Weights of a small GPT-style language model, trained from scratch on English Wikipedia: LayerNorm after each residual sum, 901M tokens.
MLP neurons of a small language model. Each row is named by its layer, matrix (up: input weights; down: output weights) and neuron, and shows model dimensions 400-527. Each number is 200 + 30 x the weight over its row's rms, rounded and kept within 0 to 999.
After each neuron's rows, "fires in" lists the words (lower case) most often at its 100 highest values on Wikipedia text that the model never trained on. A number after a token or word is its count.

L2.up2034,231,174,202,269,186,213,219,149,175,181,230,160,178,165,177,215,129,218,207,240,198,180,213,215,236,186,141,203,213,172,231,198,224,193,157,214,205,215,192,197,191,222,180,152,165,227,228,177,234,212,183,215,222,209,211,232,248,216,202,215,201,225,191,265,226,171,219,202,168,190,206,184,195,197,127,176,193,192,198,155,189,242,149,252,213,212,196,230,221,169,190,233,171,168,177,123,237,187,250,148,207,140,217,214,219,150,227,172,196,192,202,198,241,187,190,211,252,237,211,127,186,273,193,242,197,256,242,215
L2.down2034,286,185,174,146,185,231,160,154,248,147,213,230,272,183,155,231,140,243,218,229,291,183,209,170,155,170,212,165,260,266,231,198,160,238,196,223,247,245,239,199,212,215,208,229,164,182,237,201,213,269,199,180,177,212,240,201,184,225,206,172,206,208,240,203,205,195,216,257,190,145,253,213,199,154,216,165,197,190,231,178,211,241,191,182,220,170,173,201,253,206,202,249,217,157,171,219,170,199,187,188,210,190,176,212,189,242,169,155,191,223,219,169,180,198,193,212,166,192,194,233,194,201,215,142,179,221,162,223
fires in: "up" 53, "after" 6, "video" 4

L2.up2013,242,273,224,191,241,174,161,183,153,212,178,226,161,182,181,210,225,232,221,217,215,212,218,169,189,177,218,233,208,162,231,256,217,229,176,211,185,153,223,164,235,209,171,182,249,152,218,243,189,225,146,223,234,208,225,139,200,181,184,223,211,174,147,222,240,162,248,184,238,190,183,180,226,237,193,225,168,241,204,198,251,141,206,190,168,195,197,199,151,176,251,188,160,215,191,228,196,226,178,190,191,257,193,180,202,206,224,161,183,203,217,108,157,160,215,209,174,216,218,219,227,162,149,179,148,259,219,192
L2.down2013,168,138,159,219,204,200,220,202,203,219,160,195,175,158,205,220,184,187,225,195,179,233,224,250,220,219,271,237,216,212,243,219,194,224,232,183,211,200,220,186,246,205,205,175,218,226,185,213,213,181,212,216,230,203,180,198,199,174,184,247,200,220,232,174,233,206,186,149,174,157,226,180,178,241,176,231,161,188,177,189,195,214,224,183,222,229,181,284,198,179,224,161,113,195,218,269,202,218,171,157,158,194,216,170,194,177,195,135,179,178,192,220,261,209,242,227,211,224,199,191,210,187,162,179,203,143,156,187
fires in: "first" 27, "village" 7, "ship" 6, "lake" 6, "hill" 4, "governor" 4

L2.up884,153,191,224,163,221,156,201,229,192,206,210,179,181,203,243,198,247,181,207,216,180,232,197,229,194,195,185,188,234,188,182,190,214,196,237,144,143,207,264,235,223,186,223,138,226,230,178,142,188,250,189,233,170,220,215,236,205,164,170,215,206,158,186,225,175,168,230,175,219,303,211,143,218,233,197,177,209,247,147,139,204,173,197,227,207,171,206,200,190,188,111,172,188,225,250,213,183,175,201,185,267,179,181,210,194,236,201,149,191,211,190,155,154,159,200,213,187,202,214,181,173,145,228,216,174,163,207,133
L2.down884,254,197,191,207,157,226,196,196,215,229,233,162,181,169,178,243,193,221,155,196,227,153,147,243,260,187,205,227,188,215,211,121,197,219,218,224,229,201,150,245,137,193,166,210,188,247,217,174,207,255,243,233,151,222,210,253,230,210,201,238,174,177,220,134,207,197,215,165,212,157,203,158,206,184,194,194,183,224,180,216,200,203,231,229,204,221,171,222,211,251,189,206,193,191,147,258,218,145,195,177,194,144,235,233,205,218,196,184,190,170,194,240,245,176,264,181,184,181,165,212,228,169,204,188,209,194,225,214
fires in: "16" 16, "21" 13, "producer" 6, "tempera" 6, "31" 5, "36" 5

L2.up76,224,204,207,175,219,186,195,148,232,211,233,227,215,178,202,194,207,181,223,163,220,218,176,194,198,201,148,207,211,227,215,179,201,223,142,188,219,211,160,179,156,169,170,204,148,238,183,211,232,209,182,200,183,209,232,191,227,220,194,234,200,124,181,210,160,263,208,232,185,204,208,198,191,147,164,197,164,163,150,195,197,202,224,194,201,172,175,151,229,255,242,242,226,222,244,142,199,198,220,215,245,206,258,167,241,177,195,222,242,194,244,204,171,222,214,206,253,207,183,215,217,193,119,233,156,230,175,212
L2.down76,209,201,162,208,225,214,172,234,168,203,131,197,226,168,226,184,177,242,186,192,221,220,254,207,198,186,234,177,194,165,157,186,150,175,228,179,194,149,215,224,195,210,187,246,238,235,196,180,202,191,208,207,187,255,190,171,218,187,189,201,173,195,197,253,176,203,206,204,244,216,188,202,170,186,262,246,193,148,203,214,182,254,253,221,177,217,197,196,207,218,276,160,209,232,211,208,178,219,143,189,212,199,242,146,243,169,211,194,136,221,218,198,215,147,140,222,206,155,179,274,188,165,188,257,187,184,191,153
fires in: "born" 21, "portrait" 12, "name" 10, "succeeded" 10, "preceded" 7, "number" 5

L2.up621,205,206,199,162,217,270,188,234,163,170,176,167,211,226,211,254,221,143,252,229,201,195,259,223,188,203,197,201,190,220,201,185,175,194,184,173,173,209,162,152,217,238,216,216,241,214,217,192,237,149,216,187,188,143,224,136,202,207,187,183,216,227,155,213,221,213,176,148,208,246,245,199,190,164,203,224,182,217,144,213,172,212,253,153,252,179,130,165,216,154,184,165,178,153,159,223,210,254,182,237,269,215,188,209,222,222,213,178,193,227,204,207,209,246,161,205,163,193,155,230,182,201,148,212,173,217,205,171
L2.down621,251,137,226,263,179,239,154,226,204,205,235,258,239,200,175,166,158,184,183,203,231,190,222,194,173,198,208,166,189,203,252,153,257,153,206,197,236,173,196,220,189,204,267,197,198,179,208,175,189,209,269,184,212,198,214,154,146,214,205,201,235,135,146,218,201,198,180,217,170,210,200,176,183,211,183,196,183,189,264,231,185,185,175,234,215,200,164,149,212,189,207,167,208,219,188,180,225,177,250,185,250,192,199,209,170,171,197,194,207,299,215,230,185,198,242,140,188,188,164,158,221,247,177,257,191,203,167,197
fires in: "team" 17, "suzuki" 16, "south" 7, "o" 6, "teams" 4, "kidder" 4

L2.up1811,171,235,189,191,194,218,282,228,256,229,142,187,252,173,169,153,204,209,196,202,200,177,233,218,215,171,188,183,228,212,185,175,223,200,203,250,222,203,215,158,180,192,235,199,196,224,193,225,190,226,166,145,237,165,178,152,194,205,173,151,198,187,162,155,249,214,162,200,129,217,177,183,187,252,212,199,242,194,215,145,193,110,181,225,234,224,184,190,217,225,219,183,171,185,209,267,228,228,179,238,201,198,177,196,208,211,256,192,215,219,212,214,252,223,207,245,187,212,233,176,184,216,170,197,236,229,179,210
L2.down1811,202,191,226,199,185,178,188,183,178,207,237,175,186,228,240,151,243,187,182,273,194,198,203,184,193,269,201,226,224,173,230,198,175,206,178,198,193,184,126,187,179,193,173,188,193,173,144,176,170,144,242,156,162,143,186,179,210,237,197,118,228,163,203,184,181,240,200,207,178,169,221,182,231,224,203,186,136,210,204,223,222,275,195,226,211,217,194,169,204,171,196,212,198,174,177,201,176,230,178,209,174,232,194,206,243,273,237,194,216,255,197,198,165,178,181,183,237,183,185,237,229,204,197,192,221,192,224,137
fires in: "film" 22, "television" 14, "films" 8, "books" 7, "recorded" 6, "formats" 6

L2.up541,222,100,208,209,193,165,158,204,186,281,159,199,156,199,215,180,233,176,192,213,234,215,211,213,224,221,204,191,228,175,191,171,160,152,178,202,198,176,177,171,233,187,223,110,238,241,164,158,185,190,195,204,217,188,206,186,219,162,209,205,179,216,201,183,197,218,209,207,167,211,195,158,206,188,219,227,214,182,193,230,186,236,261,168,243,213,216,170,211,160,263,226,149,138,197,206,190,195,189,219,190,191,178,204,241,179,257,236,186,209,184,253,218,212,239,195,183,208,186,232,209,218,187,196,198,186,165,258
L2.down541,212,213,194,233,222,161,186,207,187,234,220,182,195,216,160,177,212,225,210,202,216,209,211,164,254,158,218,223,233,226,140,173,294,202,140,232,237,184,212,214,255,151,233,243,215,223,143,171,211,195,225,189,222,197,193,210,143,223,209,203,198,214,205,189,157,215,163,238,212,205,191,206,236,227,145,240,138,191,204,216,256,224,192,207,208,228,147,202,215,263,180,232,228,180,174,222,164,224,180,230,192,207,127,190,211,288,235,163,192,155,215,221,147,208,220,76,185,153,210,124,184,185,199,181,236,246,181,140
fires in: "2010" 17, "2006" 11, "championships" 10, "medal" 9, "2000" 6

L2.up56,202,235,252,177,199,177,173,215,197,216,232,249,225,240,228,165,235,221,199,222,199,201,187,223,169,162,251,184,207,174,146,242,195,219,222,167,210,193,225,205,217,197,157,228,146,211,200,162,179,219,146,199,178,226,200,216,211,243,192,248,245,199,158,204,219,220,186,212,154,211,199,168,188,190,168,196,162,249,165,191,189,182,201,233,148,208,134,184,176,231,190,214,167,198,203,150,239,188,148,171,166,168,179,117,220,202,234,199,195,228,190,216,193,194,209,247,257,184,213,174,265,232,172,224,202,165,233,233
L2.down56,215,198,212,218,202,199,200,175,184,200,195,212,196,221,167,228,185,216,239,218,207,192,212,167,188,224,220,210,163,163,162,191,233,207,189,193,216,220,271,196,221,187,202,200,230,214,283,275,165,174,123,199,261,222,237,178,185,192,184,210,203,215,225,194,139,172,210,192,189,198,244,116,297,234,173,191,235,152,204,188,178,211,198,219,180,186,209,194,234,245,252,212,207,166,247,205,158,157,187,235,169,211,188,206,203,241,243,160,193,199,232,218,200,214,168,178,229,213,180,195,235,238,230,176,198,224,195,162
fires in: "from" 82, "number" 4

L2.up123,203,219,165,146,207,216,186,167,204,210,217,144,176,211,207,199,188,193,171,203,233,155,213,200,186,188,197,130,224,205,205,163,239,205,210,203,199,225,195,176,225,195,173,163,180,213,202,125,185,188,173,247,184,174,247,210,217,162,200,177,252,199,180,186,219,244,248,202,212,223,242,170,221,158,222,282,221,166,176,251,216,192,202,127,256,190,169,186,215,213,260,266,163,193,197,203,165,202,188,171,213,194,271,199,229,209,234,219,209,202,143,202,176,171,196,154,175,198,205,190,290,239,191,154,211,226,151,195
L2.down123,263,251,171,214,228,211,208,191,154,181,209,254,178,229,224,214,208,214,191,152,238,175,191,186,176,195,207,208,255,217,180,161,241,176,172,234,215,193,217,201,216,228,176,198,194,202,157,157,176,146,187,208,182,227,193,158,211,231,226,196,220,214,215,182,257,190,255,247,201,218,186,247,210,151,239,221,219,228,239,177,252,168,193,235,168,238,179,204,189,178,219,233,192,198,258,234,204,210,240,166,172,228,192,195,124,217,230,233,205,211,130,147,217,223,216,245,216,182,203,207,200,176,256,241,248,201,205,213
fires in: "with" 52, "including" 29

L2.up1206,227,184,225,183,166,237,167,168,162,217,236,148,185,211,154,204,175,214,205,197,202,262,224,179,279,225,216,266,228,234,180,205,218,210,166,220,156,211,154,229,202,254,171,142,124,217,143,217,216,246,212,220,240,201,193,221,206,220,209,269,156,151,181,154,187,169,184,199,175,180,177,161,213,208,169,192,224,174,188,183,144,214,207,177,236,244,209,178,219,183,179,176,176,189,192,177,183,186,210,154,190,195,179,180,184,223,175,212,227,183,192,125,239,199,208,217,171,183,201,202,157,224,192,185,232,189,93,224
L2.down1206,190,232,159,187,167,193,214,211,162,207,178,174,238,166,156,207,203,235,192,194,214,178,207,241,224,193,242,158,207,230,218,248,185,242,233,204,211,236,166,201,198,153,196,188,178,169,203,186,203,165,245,178,212,185,181,207,238,210,139,169,193,235,234,117,206,220,196,221,192,176,211,191,267,211,190,157,238,226,223,188,210,194,211,207,199,152,192,199,184,202,177,208,213,223,210,182,163,198,239,220,236,162,214,256,227,217,234,186,201,195,141,185,229,194,193,193,152,151,163,222,209,195,200,180,187,186,198,237
fires in: "cup" 18, "squadron" 17, "department" 12, "district" 7, "board" 6

L2.up521,199,245,221,150,164,186,144,178,209,209,220,169,192,201,204,207,156,180,154,263,208,158,187,157,178,254,176,251,210,170,221,219,160,218,220,204,179,202,190,182,197,206,256,210,183,201,169,190,168,243,174,235,234,193,156,265,169,229,211,164,206,175,208,192,229,223,197,177,206,188,180,157,206,210,224,189,189,157,232,217,179,199,228,205,254,203,183,235,227,229,212,244,184,173,238,193,208,191,241,151,181,169,161,235,188,230,247,176,231,185,206,197,173,248,189,182,236,208,202,221,205,201,214,217,219,219,242,222
L2.down521,176,157,183,248,159,161,236,202,173,167,225,282,258,233,149,163,219,227,188,223,222,206,234,193,242,190,237,160,224,153,215,205,278,231,194,199,188,220,198,247,205,188,173,229,175,196,180,190,197,130,162,185,163,138,188,172,232,157,203,218,185,159,181,221,207,234,191,142,214,216,227,174,184,184,196,146,240,191,173,215,167,206,161,246,161,201,194,180,182,157,175,170,220,211,164,196,184,202,211,180,230,185,175,239,193,170,223,190,279,217,236,197,234,192,185,187,190,189,240,179,188,220,209,192,209,187,194,232
fires in: "9" 23, "day" 13, "8" 9, "nine" 5

L2.up1327,187,183,215,206,214,234,188,181,189,180,198,241,158,227,227,213,167,169,142,210,194,188,235,189,200,193,188,179,213,256,201,265,223,196,214,220,234,188,173,173,191,202,200,206,205,235,157,190,162,210,218,225,208,226,177,212,223,162,192,181,181,206,202,191,203,173,201,182,184,206,221,256,196,199,208,172,204,223,228,156,198,264,168,210,241,214,259,183,231,189,190,202,199,190,183,179,179,170,200,236,207,195,201,249,213,226,131,223,228,202,217,212,230,195,177,240,260,167,191,249,214,265,191,193,247,221,187,186
L2.down1327,200,156,172,164,197,233,187,144,215,172,136,247,210,214,212,218,260,214,227,199,218,187,222,239,197,210,199,200,213,221,179,282,192,175,194,146,251,206,194,238,175,249,191,184,219,153,177,164,167,216,193,194,213,223,196,239,221,228,140,237,184,208,205,159,217,184,194,205,177,227,198,213,165,230,229,182,270,200,211,211,243,161,144,224,215,186,235,194,223,208,260,138,192,204,125,194,199,215,177,204,179,202,209,149,254,221,205,145,175,139,182,254,201,218,240,232,225,215,234,223,213,160,232,190,196,201,146,196
fires in: "france" 19, "title" 13, "ketene" 5, "la" 5, "cze" 4, "ketenyl" 4

L2.up1987,255,191,261,213,227,167,235,165,158,202,206,180,194,200,233,181,150,136,160,200,189,172,224,281,175,200,241,186,191,276,204,225,181,216,161,167,158,203,147,212,188,210,212,183,203,157,139,187,169,215,223,224,179,183,184,182,208,220,178,176,146,227,134,211,244,228,243,196,196,242,194,284,208,188,148,216,192,213,168,209,229,239,231,159,185,130,180,185,185,281,173,185,180,181,163,227,163,219,211,215,188,189,211,200,220,187,208,231,181,213,165,216,160,230,201,206,213,187,198,189,199,192,209,187,153,160,174,182
L2.down1987,169,215,157,255,206,222,231,197,195,193,198,211,212,211,176,157,228,206,309,169,163,207,214,152,177,197,175,225,210,213,201,209,198,152,164,185,205,229,265,248,214,191,220,152,252,186,230,210,187,188,196,244,191,232,207,201,192,250,216,180,145,218,188,245,223,182,252,188,167,150,153,174,142,174,200,206,167,166,170,120,185,219,210,192,171,217,233,202,162,188,244,251,272,173,197,191,210,169,171,210,221,189,191,223,188,224,190,224,269,239,146,201,247,199,175,245,172,156,165,211,182,226,200,174,191,186,174,191
fires in: "with" 23, "days" 13, "use" 7, "meet" 5, "forest" 4, "race" 4

L2.up2545,210,174,236,196,163,219,185,188,210,215,226,178,220,219,244,178,200,181,191,160,199,153,166,245,194,239,146,191,188,228,212,164,171,195,218,181,181,144,177,161,189,191,210,206,190,223,232,195,211,153,185,236,190,167,217,246,169,259,167,211,197,201,233,190,191,257,147,227,150,214,201,147,212,197,133,196,199,220,214,186,158,188,186,195,230,232,190,230,238,200,179,169,209,195,211,235,225,155,187,240,219,242,228,178,216,129,173,206,252,188,163,219,185,139,171,205,210,240,221,171,200,236,208,197,185,219,199,212
L2.down2545,204,234,175,163,237,199,173,203,183,203,248,185,222,159,165,204,208,235,222,189,227,179,216,188,214,223,206,227,228,185,187,170,219,184,240,228,200,214,172,164,222,160,209,256,188,211,183,219,194,175,183,211,182,235,193,189,159,172,189,217,182,224,218,189,195,182,221,193,172,246,178,215,209,194,200,143,168,237,176,184,204,214,232,190,284,253,158,226,215,177,226,185,190,181,143,198,202,212,204,210,207,171,174,206,203,235,220,228,185,208,173,222,200,171,193,247,219,207,140,149,274,185,259,197,194,203,221,249
fires in: "of" 74, "from" 5, "to" 4

L2.up1392,152,236,161,196,200,200,216,215,184,159,231,210,216,196,148,208,175,186,177,179,192,210,230,195,219,208,188,155,184,170,192,188,164,203,194,181,187,201,194,217,231,207,220,194,197,157,202,186,152,243,212,206,175,229,231,177,194,203,188,226,206,242,207,192,247,185,168,189,156,239,145,147,206,175,193,226,212,203,234,197,260,147,193,204,181,221,196,206,150,141,234,264,179,174,199,182,155,241,209,208,174,200,207,201,168,214,253,193,251,155,208,147,166,240,200,223,198,167,149,196,257,158,229,170,265,150,167,170
L2.down1392,191,204,225,206,236,173,261,196,197,233,189,194,226,220,167,200,243,209,187,189,211,204,192,234,199,197,226,191,163,245,211,163,208,151,229,157,185,193,190,206,210,231,196,197,230,233,204,164,148,248,235,222,192,164,186,152,193,232,219,208,213,159,173,140,204,179,181,202,228,211,204,213,160,195,203,221,264,172,152,171,135,201,225,215,215,208,173,213,210,167,177,238,256,129,187,189,208,275,150,167,210,188,219,201,203,203,177,222,189,168,165,244,170,195,180,220,167,146,202,218,196,118,188,190,152,203,186,235
fires in: "be" 29, "being" 19, "on" 15, "take" 11, "get" 10

L2.up1358,173,231,217,131,217,201,218,195,221,196,226,205,231,203,272,167,205,177,170,177,166,247,152,232,232,159,227,186,161,195,198,190,227,186,206,155,246,179,193,173,172,204,256,195,204,175,169,187,223,221,220,221,178,213,212,195,227,191,213,238,166,214,194,238,241,248,160,197,170,173,234,222,220,208,167,165,143,201,192,153,177,201,165,211,208,151,190,201,171,195,207,220,191,219,254,226,199,217,142,279,166,170,197,221,163,214,195,180,256,225,151,173,178,198,204,197,196,212,188,183,204,209,249,251,129,223,173,267
L2.down1358,191,250,223,178,156,229,199,239,178,158,219,174,173,190,174,224,234,223,196,189,167,201,193,145,198,189,168,164,190,216,224,167,153,192,223,187,170,259,207,230,199,225,194,178,192,243,212,182,221,205,194,211,234,164,204,188,175,157,185,170,200,257,195,234,208,195,203,218,166,254,168,205,246,242,229,216,179,219,166,162,179,223,246,265,243,188,269,247,171,196,162,182,186,201,184,213,155,163,176,177,199,188,184,165,177,235,223,165,171,173,247,220,194,192,229,185,213,201,244,223,223,223,242,205,240,206,146,185
fires in: "from" 81

L2.up2208,233,208,225,270,178,225,197,261,217,201,184,237,173,223,208,234,226,197,137,155,251,233,143,167,298,228,197,232,238,153,263,195,215,202,181,206,150,168,212,218,156,163,209,239,209,179,196,208,184,148,198,208,215,246,184,243,242,213,215,226,157,156,174,198,132,172,214,197,185,202,165,195,196,163,193,184,226,198,198,186,222,188,167,236,186,259,192,179,151,203,180,224,133,195,237,177,146,207,192,155,221,221,214,221,194,188,249,143,200,184,196,245,255,206,210,170,246,214,250,252,215,221,167,144,244,242,193,231
L2.down2208,168,246,224,279,141,250,200,201,253,164,152,134,167,221,230,180,205,261,204,240,196,218,199,164,113,273,106,212,224,251,168,198,170,151,153,279,190,196,218,179,146,236,182,179,228,212,190,219,200,225,214,163,236,178,224,159,247,153,204,123,188,177,227,241,205,174,210,185,197,207,197,263,212,209,213,224,243,238,158,227,220,240,173,227,190,169,191,202,242,225,191,243,192,157,252,200,192,181,222,257,176,170,155,191,208,223,259,225,209,173,168,212,173,204,207,200,178,249,205,239,177,193,212,213,253,179,217,242
fires in: "both" 22, "now" 10, "2017" 9, "2018" 7, "2021" 7

L2.up983,224,182,202,182,171,267,257,140,197,203,192,188,210,225,194,164,223,159,211,200,156,167,161,265,196,218,156,155,191,158,110,149,173,176,163,246,218,206,134,210,223,190,227,195,190,189,157,197,187,237,116,195,246,178,189,174,210,231,251,170,194,220,213,250,195,248,228,155,193,168,191,243,171,236,202,172,206,194,188,181,202,239,219,213,205,233,206,171,210,182,183,188,196,203,211,238,187,180,178,242,143,207,180,220,233,174,199,232,215,197,195,204,151,209,208,195,219,167,197,217,185,200,263,235,209,189,203,208
L2.down983,203,215,173,189,216,242,192,215,239,214,197,181,206,186,135,176,225,215,212,221,180,221,199,184,203,230,205,191,171,174,171,191,183,221,191,221,185,206,235,220,188,213,188,208,175,270,289,212,195,238,184,202,189,194,266,199,205,152,233,252,224,250,155,223,164,219,225,214,204,179,254,226,233,236,142,202,203,191,138,221,162,223,198,182,202,194,225,238,220,199,224,176,165,267,131,247,213,204,241,219,187,218,225,177,175,195,206,179,216,170,206,166,231,175,160,209,181,251,183,189,177,189,137,200,194,196,153,210
fires in: "career" 28, "children" 15, "tournament" 10, "education" 8, "school" 7

L2.up422,235,203,234,209,193,166,185,157,235,194,225,202,171,180,200,183,210,168,173,192,185,189,230,167,213,208,209,157,220,184,214,234,213,235,212,205,155,219,207,275,200,204,182,219,213,229,178,194,192,202,209,247,209,184,215,217,146,202,209,234,195,251,216,149,202,187,194,184,220,227,211,218,159,183,176,164,159,172,214,216,160,169,244,217,247,211,234,152,189,175,166,221,218,144,262,140,227,171,180,190,205,211,203,212,246,210,205,149,168,190,217,177,203,171,221,180,217,241,200,225,185,198,199,173,176,185,220,138
L2.down422,199,190,212,165,199,194,181,240,173,175,215,205,154,183,200,178,236,223,227,195,218,249,197,188,224,228,256,202,175,250,167,216,160,246,240,223,224,218,203,208,206,197,226,232,177,219,238,227,158,211,248,173,164,184,154,150,198,218,162,225,225,193,180,184,195,191,162,206,205,206,237,153,225,192,199,236,230,199,199,134,237,238,217,197,210,180,204,189,233,209,184,201,196,253,229,223,229,219,182,232,140,225,162,240,165,255,181,193,236,163,158,219,232,186,212,239,196,229,230,166,230,213,188,222,168,198,182,189
fires in: "as" 96

L2.up1153,245,290,182,250,183,188,233,145,245,174,199,158,207,174,186,198,225,175,170,225,212,180,228,229,173,192,174,177,231,181,181,196,169,211,212,182,132,189,227,197,208,190,226,148,189,214,228,209,186,176,209,193,148,204,204,217,197,273,231,205,214,152,239,197,209,163,202,177,191,163,225,206,194,227,187,181,177,197,171,201,107,194,200,238,143,174,156,184,242,186,202,189,212,234,224,236,190,182,182,130,230,195,236,226,199,223,159,222,229,186,170,162,182,213,181,129,172,214,192,180,201,239,212,219,234,183,185,231
L2.down1153,171,201,213,200,226,152,188,183,235,213,233,208,200,183,222,238,166,183,274,215,208,279,185,172,229,226,205,203,238,198,190,203,157,202,163,232,205,230,220,185,163,237,209,203,163,231,161,183,173,181,228,138,199,265,195,277,164,169,232,211,204,194,177,214,107,180,189,212,168,231,152,235,237,213,186,221,230,210,223,224,223,234,220,186,222,157,164,161,216,214,201,207,125,232,165,223,174,218,251,197,200,280,180,202,198,167,174,149,223,170,177,208,181,251,223,228,173,231,184,213,141,215,162,158,189,238,193,174
fires in: "has" 36, "singles" 11, "video" 7, "events" 6, "athletics" 6

L2.up189,199,133,173,172,191,206,186,226,220,178,255,172,205,194,243,135,188,178,184,202,154,189,207,174,204,216,168,197,126,265,200,202,209,208,211,215,201,182,193,197,161,212,229,172,232,252,220,193,235,167,203,200,197,191,201,215,216,183,232,254,182,226,162,165,235,145,216,202,189,246,199,207,172,238,211,187,181,172,278,223,244,191,212,202,154,103,252,212,254,202,172,221,155,161,253,234,161,177,173,172,247,139,196,198,191,185,244,175,236,191,207,199,231,235,182,236,193,222,210,149,210,204,162,201,213,164,184,113
L2.down189,229,163,143,179,213,206,244,176,192,191,183,214,177,195,234,247,229,188,173,215,206,200,217,165,217,238,232,199,179,203,287,195,209,199,218,188,196,183,131,196,203,218,253,214,178,172,173,227,213,246,243,217,179,179,235,171,151,253,214,185,226,188,245,194,193,264,191,195,179,251,250,153,162,201,204,179,189,209,171,167,246,221,223,233,180,144,224,198,226,208,225,152,225,210,192,195,223,207,154,247,202,184,196,224,189,234,153,189,207,190,171,205,174,163,200,210,232,198,216,212,175,166,220,121,211,214,189,221
fires in: "up" 30, "10" 13, "rebuilt" 7, "sylt" 5

L2.up959,178,244,215,184,165,229,202,186,205,236,173,199,152,150,173,178,239,195,178,191,181,189,235,243,171,188,207,180,209,158,171,159,201,131,245,170,184,198,257,194,213,225,228,206,180,220,194,151,176,205,166,196,251,189,227,188,190,256,217,217,196,209,237,173,206,185,182,170,174,187,214,169,185,129,157,187,239,217,180,172,215,196,166,167,220,242,235,230,173,203,182,216,205,225,160,172,196,245,162,156,211,149,165,159,240,221,216,230,197,198,207,171,199,222,216,158,205,181,137,191,264,239,182,249,210,255,169,209
L2.down959,262,211,192,201,206,212,153,221,113,200,170,134,215,220,226,194,163,203,204,194,218,229,190,186,211,183,215,164,223,212,179,185,244,217,192,225,201,189,215,222,158,252,161,184,187,208,254,187,166,164,209,195,158,174,175,178,152,207,191,190,159,191,197,193,152,136,215,183,215,199,188,220,242,209,181,224,152,236,124,195,178,192,203,193,212,214,166,188,221,207,174,262,175,213,205,184,205,212,152,181,165,204,218,204,233,244,201,212,170,194,166,137,236,193,207,224,177,236,191,195,181,222,152,202,158,204,214,205
fires in: "film" 29, "album" 14, "label" 8, "programmes" 6, "style" 6, "films" 5

L2.up248,208,143,232,194,189,268,152,208,224,210,189,174,200,190,182,230,217,231,203,202,236,215,220,158,171,195,222,157,236,171,222,186,178,217,238,197,191,186,175,209,200,236,209,179,188,205,197,220,189,157,223,201,150,206,239,152,191,198,191,157,211,210,174,211,254,194,186,199,139,238,158,209,212,226,245,161,236,168,175,207,190,213,166,186,260,194,186,242,170,185,192,208,226,231,245,187,211,174,144,205,236,195,196,140,236,163,193,224,201,147,193,192,191,156,211,197,164,208,183,239,195,209,255,207,258,225,215,229
L2.down248,179,204,207,195,125,268,227,196,223,144,221,247,199,155,257,155,218,194,214,208,188,180,210,179,148,225,236,179,170,218,178,224,196,129,168,201,163,208,192,179,219,152,207,178,197,157,187,247,248,198,184,167,229,164,160,180,169,228,206,244,183,207,210,201,245,173,209,206,208,241,178,165,196,233,209,182,191,267,228,180,198,185,202,152,156,184,167,237,175,240,271,232,228,160,158,223,178,200,185,151,187,187,192,131,253,205,186,178,208,243,174,207,206,162,206,234,189,193,146,157,247,224,185,202,214,201,211,273
fires in: "before" 17, "norfolk" 15, "website" 7, "code" 6, "following" 6, "country" 6

L2.up2100,199,203,302,178,192,183,167,177,172,201,206,241,215,207,220,172,228,220,205,207,221,202,255,225,206,162,246,204,179,151,184,136,167,253,261,218,181,252,207,189,205,224,179,209,223,204,153,160,208,200,201,202,189,178,214,203,193,211,241,222,242,184,182,175,219,215,200,210,183,250,202,221,168,208,174,154,226,190,204,202,227,212,219,215,217,232,194,234,243,165,220,191,160,215,149,226,265,181,190,196,212,221,176,249,162,158,197,163,226,201,178,210,155,161,207,288,205,215,221,238,243,242,189,199,214,175,211,199
L2.down2100,215,135,156,215,205,177,210,173,145,190,221,172,151,175,208,198,143,175,199,200,214,209,165,189,183,219,191,164,214,185,191,186,178,197,205,189,192,200,159,183,200,173,176,204,223,226,179,192,212,194,211,204,193,211,215,179,242,167,230,217,211,148,159,186,166,128,215,182,168,149,204,200,188,174,202,222,173,169,216,227,191,201,254,123,240,190,175,170,206,179,200,148,219,213,210,224,231,208,174,153,219,205,214,248,186,170,245,202,232,206,159,179,204,261,189,196,232,204,193,151,174,250,200,184,170,196,176,215
fires in: "first" 68, "own" 12, "spent" 8, "owns" 4, "qualification" 4

L2.up1246,229,237,238,152,213,209,241,199,274,197,248,205,175,164,201,174,188,140,184,235,181,229,154,237,244,247,195,210,212,217,239,183,161,221,181,165,145,145,213,190,198,218,201,237,178,187,170,218,214,232,186,236,161,189,190,148,243,151,169,198,200,194,216,224,174,218,258,188,154,167,185,185,170,192,208,180,198,192,162,191,198,194,199,174,196,192,236,182,186,197,199,232,177,239,141,202,214,203,181,219,206,235,226,250,225,142,117,198,165,254,223,188,176,204,178,185,229,192,200,199,158,185,160,213,120,222,209,275
L2.down1246,195,216,206,198,194,176,163,190,215,220,249,198,164,194,198,167,188,188,201,213,180,195,211,208,186,183,178,204,212,201,222,228,180,211,242,244,163,210,236,217,181,182,208,166,200,183,155,245,226,216,195,159,194,237,216,177,173,223,166,247,182,183,186,161,197,212,202,211,214,196,210,204,216,244,216,190,213,175,242,233,177,174,234,263,165,226,224,217,235,192,194,193,109,144,201,232,216,150,152,194,202,210,184,194,175,243,195,174,232,185,150,217,171,188,149,246,201,160,198,215,227,187,240,202,175,210,171,219
fires in: "28" 27, "29" 27, "31" 22, "27" 7, "26" 5